python train.py --hidden_size=192 --intermediate_size=768 --init="normal" --max_seq_len=256 --train_tokens=142200000
MLP neurons of a small language model. Each row is named by its layer, matrix (up: input weights) and neuron, and shows model dimensions 0-95. Each number is 500 + 50 x the weight over its row's rms, rounded and kept within 0 to 999. Numbers have three digits each.
After each neuron's rows, "fires after" lists the tokens most often just before its 100 highest values on Wikipedia text that the model never trained on; "fires in" lists the words (lower case) most often at its 100 highest values on Wikipedia text that the model never trained on.

L2.up370:477500486507468521500484528500464489618397559513468562485391525476534507458499615522504489529584516493409447465436550446501518535612522505506531553497496499602506542383478500526507604487503534421507521562508482459532549528575502484543463480467442431394510376531554538476486459509441363497
fires after: " se", " C", "res", "v", " w"
fires in: "season", "present", "center", "went", "seasons", "central"

L10.up87:491620564483525541441496480542473481437520448514531530498545526567552461502572440507506490440537504489533424523540573510525592432546503499569492488527488486550492475484467375497457590565482439510508511567445393557483467576490467494464404434521437503487471439489575569490438518542444546522
fires after: "ad", " m", "ak", " an", "v", "us"
fires in: "made", "taken", "another", "avenue"

L6.up737:478487530517492455426475496446555474556535649626552465503452559531470523505427459475443417517534407465557465546569599481479549443464506548532518527467588506401491463375406514559490559565497472436407548572538506477536478586477573565461460508485462529523522441459449462481507481516527433530
fires after: "om", "p", "ul", "a", "um", "op"
fires in: "women", "population", "open", "opened", "opening"

L7.up103:528591485515463517512479458444489605483474450487533542357488546431493446547581510550556400468480502341504487546557510562630395511556539551525511465468467423479478420506526489490543550582442459574528502502499496433551442561504494502547430510377508503512498459569527526510474461438551419502
fires after: "ot", "y", "at", " be", " r"
fires in: "votes", "both", "is", "being", "year"

L10.up157:431444498483593574538528442501627450485492489481412517499492554515535551472556517456524506450414482493471449534516549543578608536450524541491556467480508466484585481546492467429511578455472596550455529457506529577533448445488442541453507418469487558535476476426483467517459389486491501505
fires after: " e", " n", "amp"
fires in: "not", "the", "every", "championships", "each", "children"

L6.up102:425476461500536505473495457451558540459516592588571520556440510488517559463430511548525534485549493610531395571550388539476485470538498487482546539521569552561571488440506491508467605522469485500408535467542473478479500491504512501459395468531503511471480612511520470434572489503479467552
fires after: " N", "on", "v", " in", ","
fires in: "new", "none", "an", "netherlands"

L3.up732:504413499514462548432500447516458464544516493529512560509448443409492454434493457538564512546621433549532538550432524442606521503490510563540565444504534471501520534507573441442551529526572453519534497444369452553501461526461527374397498535487512466497550452503446489590569545460507529507
fires after: " th", " n", " h", "h", "on", "th"
fires in: "s", "not", "than", "had"

L9.up25:513506422406469506529591434528486531469541484515542587519571417545474467469414518581543487556561501535543496483385552603386534419542486519500486446463541540522487561505553476528411473445481502475515494533488542471451490534529428607490408566484538573436532409542539470426497523469596454481
fires after: ".", "et", ",", " wh"
fires in: "she", "between", "some", "s", "whose"

L3.up11:511490580480526513465500535565475493506531516495497545557419454532580526497520472509496536490495456461518443397516539557503552611537450509415480546552529478444581485475480492405461528489444469502444475466475493454462456438448517491423594512445546489569573477426491529548538489548528467464
fires after: " o", " e", " a", " in", "il"
fires in: "over", "every", "average", "silver", "everything"

L9.up204:425541491521514510566500458601463515498410453464530527504499420462486454465412487491447531476547574522486492523507482581520590583545403404496525616518524493518589460399542504570443494549443503542523479541527514508503474514527460490546450496586490624448480564466530522468407457395483459539
fires after: " wh", "ot", "y", " s", "e", "l"
fires in: "who", "votes", "system", "she", "seats"

L2.up87:538558482490508510547600536491550554519576495522411514430487503519490573582513496454464529426480433480472440398476492496486551441551500454557570554489511576577439466503443565589621546520524515489544559493448494431562523480514467537440488466507395521481507374483453526509480432644464453501
fires after: " se", "le", "e", "re"
fires in: "season", "released", "release", "seasons"

L3.up708:523496519494439521507493485524522396513530459520534414474525535441526590474500547499607448515533464532465532520444469585462504456540564467474440511467525468496528545406497538583514560537473556441511414472506483442581430451475492522512593558505458553535590457566593474445513485405498527497
fires after: " St", " E", "ar", " e", " He", " he"
fires in: "early", "east", "state", "also", "head"

L11.up718:449467452562502428437433481522442507518501474547529544509496547492592582454491496495523426372508595523492469446560375554503520594462501590445583460583493483462546465471462537420481463523448451513522546531576625453593476481513492504504544501490502464477478491570539602589519515530559449534
fires after: " a", "er", " A", "ore", "A", "ot"
fires in: "after", "than"

L6.up546:502475537425516585492495514461576497429475481538544512530444611506371506535507504530423512553570441475516483501560447586468399504495463462483562569528511586515488485525461465435390427450518529507578456568503574472491591437589481551487505500531549480554454454549510612495516526457561532463
fires after: " N", " n", "or", " A"
fires in: "new", "american", "national", "north", "network", "netherlands"

L7.up241:484495618528553484543478479553522566479477589571512510461442535408425415451502548427471490438515464399507445495522406477425498496495532539463444502584559476464507577536482425428478551472477542447450488518543618548586605465438503528478487477499538533458481524437481558454537487483520442495
fires after: "ad", "um", "u", " A", "t", "p"
fires in: "made", "number", "july", "september", "arg"

L7.up464:558495558605564552464469540456560434448530524572588392548485479558503519544532591484513509456467482443505503453546505514523496540456514566427430489502459538509557448520491453454456414421485467451478537534501567544467506458515466578502565516518504478479521406466420499464493404480415577534
fires after: "ru", "t", "u", "p", " Mar", "ov"
fires in: "february", "september", "march", "july", "century", "november"

L2.up476:535450454553556559590452543467567453452550480487445581556522548467471473523516463538534496436536553432509489434424502388540498445558490491472535492541504524603524530452460534493543493412452475566518484439406519538462538529505481484536596414531549531468452504427504543542542443489457574605
fires after: "ed", "f", " m", " M"
fires in: "more", "that", "before", "by"

L9.up604:535494511442451435605569561563491540467508480486502432497470530433512541488507489530532520451535531587421414615555525529507412501425485563441525478504504585562559461439510514475427512422483512532464537531518520491474519475570449568471571472537478429513480548471502527538525482472477609443
fires after: " the", "ver", " a", "re", " ex", " The"
fires in: "their", "age", "average", "these", "several", "are"

L3.up460:567439492561474518506587471427472478523465526460494383495451458516583539480593481594501486529541577475487491405457522493465467437508608455528535471483486519450483517532546427525483470409528509472454458447454510433538537406516544393390467559518490450451503482542449540490564528540560651456
fires after: " s", "u", "ear", " ar", "-"
fires in: "such", "school", "schools", "research", "chief"

L10.up619:545496416609432557462488518556392519427492404495508468560507472500494553476502486437503528447578546388462456551530492436479501505420565544523606459412540544566495488570546459494509537527574434489451562568583517521442502424564543586468438517534470491510622540516417442467549467504501527464
fires after: " h", "um", "an", "ver", "re"
fires in: "has", "number", "management", "monastery", "average"

L11.up471:591539501474508505518468543438459515486468453511501470440455584451566518545436475452586434485441454514513516540485561519468497535433505522542551526531623371479511481500565546514440505509576569527413502476502486448558490507518449395425556578485530586637511519448564548571405518492551466396
fires after: " C", " Ch", "e", " le", " c"
fires in: "league", "cup", "season", "championship", "his", "championships"

L12.up652:442498499383520536472498536629503532598515527515555451540466454564478587505455529496477430474523461510479490489528483473561513589492572521573545481483510500546531480474502473543523556584472488400557478545573508533496567556478531573473511526478472530490478442519427428563519485410436452483
fires after: " w", "es", " W", " e", "ou"
fires in: "where", "when", "world", "the", "southern", "early"

L2.up738:514426516518492508517457578374546513551495517555496474472416480472517634508543562621542479496494596519484499532485448481461547456538469452503582507439496465526490523594396512493427533477448552577489456527556496441495521468544464443446633514534425488514506493548570515497537492521423517490
fires after: "ed", "n", "ust", "art", "s"
fires in: "by", "industry", "international", "department", "density", "that"